Weights of a small GPT-style language model, trained from scratch on English Wikipedia.
Architecture: learned positions, tied embeddings.
Training: 846M tokens, 5705 steps.
MLP neurons of a small language model. Each row is named by its layer, matrix (up: input weights) and neuron, and shows model dimensions 144-335. Each number is 128 + 24 x the weight over its row's rms, rounded and kept within 0 to 255. Numbers have three digits each.
After each neuron's rows, "fires after" lists the tokens most often just before its 100 highest values on Wikipedia text that the model never trained on; "fires on" lists the tokens most often at its 100 highest values on Wikipedia text that the model never trained on.

L20.up821:154129127136079138127097099112127162133119146126123119093133119136136147119115129080104168118201138146134134152116132108098079139128105149146113158084138168105136120118100141152121097094110141147140106135130137130152090135114151128125149119142119098172109089123131180123165106137153146161104129136092136109166113121155124114148129146100096096160115120118120156112138110113138094158152146140107161152122106137104148146145180138125092113082128091119122127159108114106116101130077130115118124155163116135107091096119109140082126096192135139086139132140140119133134079142179170093
fires after: "–", "|", ";", " ", "2"
fires on: " ", "1", "0", "2"

L22.up929:128094107174128129112132130107167127049161154114139148118130113165147170130137131139151095102097096149141097147089173126124127136111164124114136141155165138118118122103154116130105110122143139073117164108128128160075154153167182121139133108153155150134115128170134146116136170125132142127134108152087111169130183101145121106130107146096130110123192159166162126136131172118168153108168166118126135051116143112142134133098095118080128126152108119164153165139102157093081114127151122125145114156144079146115101110101134133144094135132085163149121123115151093155095111157125157130
fires after: " |", "0", "9", "|", " "
fires on: " ", "1", "9", "5", "0", "8"

L20.up805:155135145108112117085088134127133150135142116142150103129148171147120129133076109151168111156105124173141094108135179130146156170127152125145083158119121125127131113163082122115107118124103165115126165075104111143139109119123132117132117161142121118153128123153203105125133153136160142149148090109150109091127142144111119133174127092136134106143125101082148123138146119151122117109120167109111131164150195127127138183131184132144089107134097115155128135129131148094141093171085151155083136137140139138151098138109126126140128116130124170098118081102085129154156164092098104100
fires after: " ", "-", "0", ":", " as", "1"
fires on: "1", "2", "0", " as"

L19.up830:137080102110136102082128151132186127126152120137116104109142156161156100109126139159170097109129101128139147126119113096145134122124130133125137168113133102146148116136111117125108148127160150108136090123150130137094114132163155128159144119145128141124110127159161158137141133132144122086109112145134110128132100151106133132138101144122164149141150128143152119145114120134172128156168111102120112171157149124130147141151143126152122147132138117169088131094146174120119153113114136103112183100137120111198121110135104097120197116108124137111097149116123210151115157086093120100
fires after: " was", ",", " as", " is", " and", " "
fires on: " the", " ", "1"

L19.up877:156121125092144123155101160123162143051165144101154151106132136131154086147138100147136133123120124139128152136098123122108126119112108106123114126122216157110084103094136117125091145117141153145099161100128139128132112141145137149120152131110119079133132101129114119116117119155114123178115108137107102152125128115136096117134101107149151112164116133131159150134137106151172140121128139136134132134077115105133142140114098128111105147132141130149097153105096192129121125128111128125136148138133145101117137068176159122121115140136127167116137120079143110145100167171165175113
fires after: "–", " |", " ", "|", " ×", " ("
fires on: "1", " ", "2"

L20.up801:153093125156107095088147085132125109132108083167126104136111122153123135116105122102150145094159136142164156132142119111115137154116147138171120113110093146097158119143120106115142107116102175187163094132105137121113095108083149140108169135146107138118111120121132164151122157085141183082110079073097097096156155094153134106127128108153115075147081117147127113126072122148131147184118123119123139096143115133088134113144148128142108096121150153115075118128095124124143118125138121142114100137136132118092110144155097148117179128141082110092132146132146117131170149120150085124
fires after: "2", ",", "-", " May", "|"
fires on: " ", "0", " At"

L20.up1082:138116127110118119109105121120112156093105120146075156089138125144133112115147106156099137120110142131157123093134109102124161120174102153127098158121126153093127124167176141121112146128122166084112146124143148144126141125131118130173152134154106104133150116135119171107157103138123103125095080143157145174127120177114130118116114151127154107150110155116129178111113163153168141164147143107146118145130131122108107104117171153118125129097087126133120121160124146120083171134062116118099148132137125111131111109145105113146129157144152125103132215128122180102099127142191156081
fires after: " |", "|", ";", " "
fires on: " ", " and", "1"

L20.up479:123136120134095120119141108111099106142100118145203140131154116150109124133126151111131069129143134174123090134131131135122111107149091145145146163129142138088082148125133132146077133152152098142139167118175138157148157138163112097152150129122149119158157106101096157132171098099121106146111096122151115150116086121182131160135124149087139094146139159104141140109119116163184149182176113122120130141136104112154130145088163133131112109102143058180114118117126156127154178100112134087126116121125119164147137107103142129092120144159116162107127126141121117132160099123175177114
fires after: " ", "|", " Chapter", ";", "–", ","
fires on: " ", "1", "6", "3"

L21.up911:126131122130071077118093151148116126109162123135086120114113130119128114155100116098124168161119122126107129105104095114155164148126142131120101160112099157137128110169122103092114141131162192106161110119132134171128132156133123133192109104114131110141130100120137122136178130148139093121102128138152134107153127116131120134115124135120174134092139097139149129100146143114145098110150165127144154130145152108101139161101166127136132106136123122129115146129122128150101159156147144128148101145182112100159111083085123130109161131116099182054131147128140139122153094110138119087
fires after: " |", " ", " Swing"
fires on: " ", " |", ","

L17.up111:147119131123170134142126106148151137138135115194104083111161133093145176153113151185116090087118117085164139111110163135143120118128120101084146147075113147147106151160136116139080120080128120134148130158120167167134107124080129101117053110090101094126106131143148121151116117099112171123112121120129128141110106115152139131129101119135147180165156151101143146117157106164139122125167146124092134087098087069134130153138147126142120122123130113145139110129132127128146114138078139112137097126117124143133116122112159171078131104099106120135128115111146104178120135092155154103
fires after: "1", "4", "8", "2", "0"
fires on: "8", "5", "4", "7", "1", "9"

L17.up497:153136101090091118160100136072173134179133134120154133118122147133137093126144118135119078079149137139158122120111122155139136104140102146135120146107115153119196125108108118113135118097146141152137149139138140134135079153126149159112125172154097117115124118136089143095128142094152176161116132099095127113131126114152130105121127108115093120127140106126103106110122110118140151114136125118131121080129090164142128146137120138084120095118111116124099119148064127075133129100122141099143119171102123112139123082135133139118112157138145152112117087112141113128123122100115155132
fires after: " ", "–", " in", " of"
fires on: "1", " the", " New"

L10.up339:147123136099107098117142127125161123095114108148138132096123123152187138162136126159132129098137126142145114157140129094112189118118135123129158136110172127102110119138112153118156107126110128143114162092137143103090059109151151123126118097127114135125112079135164113080140088110123169161142085128121134094145136116136100135112124130136107131162136117083183131165111106132135126135154129113109142128145120111137122116128101145116063094115120108162100133131110169109106119112112117092145140156108170136124112112122112145098118141170105159121115088105119143153123133128135135144
fires after: " |", "|", "-", " ", "\n"
fires on: " ", "1"

L10.up85:132146140062143116097132121128139137144105133163140120089134154091165137171100141113112117095138133138123099109125179114125140131114092132103119133092142140114149150133127135109097093123097110129157142116107154066138067114186142134136123129123116089135135101138122136132132099135099163145154152152116122147131127125097118140189157149120131111147119126095143142090114119130113094183178167126115162118164097120149106125135126104144126130116146102135108095121139113106068121116072128093126145123143154117142135077117104165159131166108149146138094141086125128130171120131116144115
fires after: " ", " |", " ("
fires on: "2", "1", " |", " ", "3"

L20.up955:135097122093143156103142089105134171131119102134153101103143123128104106128117135084108094146136115120119143155155060127134150133083137136114107167100152169150093117145177140085118092123133175123165099126145153143169157124145197160107153125134130140164127090130131144148173154130104162143104132111127131147134137147112125150133134128151119091122123114169082098146099170144166117159100139158099106093169071186113148117143119141127151147159088153112158154136126153093147114123128163112161114131138106108109129132099169105123124116102135120112153114146069111113111118135113124128
fires after: " ", "1", " |", " ("
fires on: "1", "9", " "

L17.up965:132083147107138154144096153082158108142147117156166168077129155140161151126133132134122113126120147121103086131136129121128096120118124145159128161111138125096117089100096112103134142105070180144144104120144117098146123123155129155117107149115125119080094092074128126128127105143142156130127119145127180149156137124100091132138132099101161112142130130108121126109126078136147125132153113139115148117139128126118115179128095123133143111131117127160067132145071143106088116126107146119152110135096164114181114076142162151140114176121149154127116094133177113129121134122149129089
fires after: " ", "–", " ("
fires on: "1"

L17.up823:133124117131141117152169131086102124126164124123130127141142131122151143155107116143145091118104115126172095117086129114156133120130155122106095131113106158112086130118118135131168091111117113136136104123108133138128126136156119078179106118141125085104101132163173113149149125132129134112147119093143075118154061099175084164106101057127112139124151141094159106112142125141124097140118110116111132119049156036121131153124132134129164100127141131152128115134127138140136126139148150110147132115120147148122106086155105144145158160156145126147106123101129114182105179096121127107
fires after: "–", "0", "2", ":", "3", "-"
fires on: "1", "2", "5", "3", "4", "0"

L17.up192:151122140083151121104119134137124139149125132177154137146178141089165157131079140119146097077114135141157132127104129102131136138114139121130150128059114128082163117124101132128144116149109137136163138107153115149153120133119133146111116129119122113107114129124111107107098132090109150108123123164105094132135121162108127164105110108125201129167168135107150133115145122121165124152144130137061157123191125112129145226109129108101061056111127120150098106093109165085155149147110130081122142148129129115137135071145127165125113093136124167127130145102123127187118125083110140118
fires after: "1", "2"
fires on: "0", "1", "9", "7", "8", "6"

L20.up862:126153165106111115106152124118152150134134125163163140119144142104104118111114183132142086136102121127108104127118098117143079119119122158128147145151169119159143073150118153106122090108107208132128122135095161147115103114163115090146110161134157141145152100130116106128166112145146210139141120160142113140133141103115143160173096160124075113111133137124155113132132150130143100141155131128089138130127131132161156110153131157126101121131164113115113086144125152115166121116147114103109157109172155131135131146092122132128130122120144111080116115140135138092147126092136125122
fires after: " ", " (", " /", ":", " $"
fires on: "1", "[", " \""

L21.up103:148114145111141164133180146128121147105091101137116127085180127135178129109134100174140135145160134141132139123177114127127125083130085071186134163128122146113125111114129121161146136106116135119099191138105103108170133127109099129154125149117155124088114090116126147104102110132138132154120077111168131129122102127110112137097064107127144100155116143121112147124111122133117156137152145120149147133120138105118112110102124188121110116103113045126157121169130118091128130098114158131127150138091135113127121110144122134092149126098111149111160144131149141106157113141153123114
fires after: "0", "–", "9", " ", "-", "2"
fires on: "1", "2", " and", "0", "9", "8"

L17.up476:130118117113107131127101137127158119097098193094172148122098149124121126174115147169130078079146137098114140161160121119110153118135095155100131176116101123106130152111103133053089145135153112150109137135093122132115120142146137151126113099193152113153120091136087128119144085099142149153147136110131146136128144113173094118118106099111159111136132127151149161137137139107121141161148150124121153097083069155130114111143145179128147149120093125191113113126121156139108141085102145120117119138113177115145079106132118135149101109165155138120110099118114105112150130141141198105
fires after: ",", ":", " Mac", " |"
fires on: "3", " ", "1", "0", "5"

L21.up168:141118131068114130125169103125106119137109077144145157093113141119092103091084125112125162117170097126127095166136128146094131072139140103114134137096128139123127116127116130150148120099106132130179112134116136129152085109153146108103149112181139085148088143137129160132128123094109171106104113080121121114177129082087132087174089119145134124129097127123085140138095108150129127070104156124128134128126113171165129183120107191060095129129150162125117099142119120131093154091101144142080101115128129148127125121131148123146190113177104097146117136089144144127124086149128120109
fires after: "2", " in", "-", " and", " to"
fires on: "0", " ", "2"

L17.up942:129103147124123134113150145134168119131081084123172153112159135085169145154096140134157107126112143148122085109106172131146088126130089123146113142116166129094143118115122102090175108163127132156130124092122136139175115159106162190132095107171091164118127097136124107130112130070133114126129135175133139148127160118125097161134170125119126061140148138124151139100133110165159113159176129127096137158118128138173137145112096125104072095089118116127142134128105134118077108126106132082107129111142133130149125093133118135135120110141136107110118111097133111149134127136132179087
fires after: " ", "–"
fires on: "1", " only"

L20.up451:130114115110082144138117070098140150150077136122111166077112136124124126118126161134133148125146124099135138145103134112141161100089097125145159154141167170135114091096100145119132101084090144088138157137129155161164127124114140110121132119159121124134131081130103156108165112149120176107066133154100102099129137102112122106126131091063123114120145106126117117139131163102121185083166139130115126129147110129141121136170153138121120113083099115123141150147135119117114080119133136113127116116089096145153105098127148139107146143128119135114130105143144108092127176131121127108
fires after: " |", "|", ",", ";"
fires on: " "

L20.up871:147143123110104122116148132100161159122117114174142167094161148117108192149133153152147102095142158121125116107108135103088071111096101065114110160101149140105117091110121127072135140131089140112156122079084116123178167120079164148146081122140131147090040126127148117158137125106096126125076136138128130124171128173145106148107126124131169078165158143129112120085094117154126107135160143121132135134086158083160131132185136171144124135129110153129134095136091115126130119133103136108130120158134165128136107095133107177083153143131115142106125099084137153149154147068140168090
fires after: " "
fires on: "1", "2", "3", "5", "4"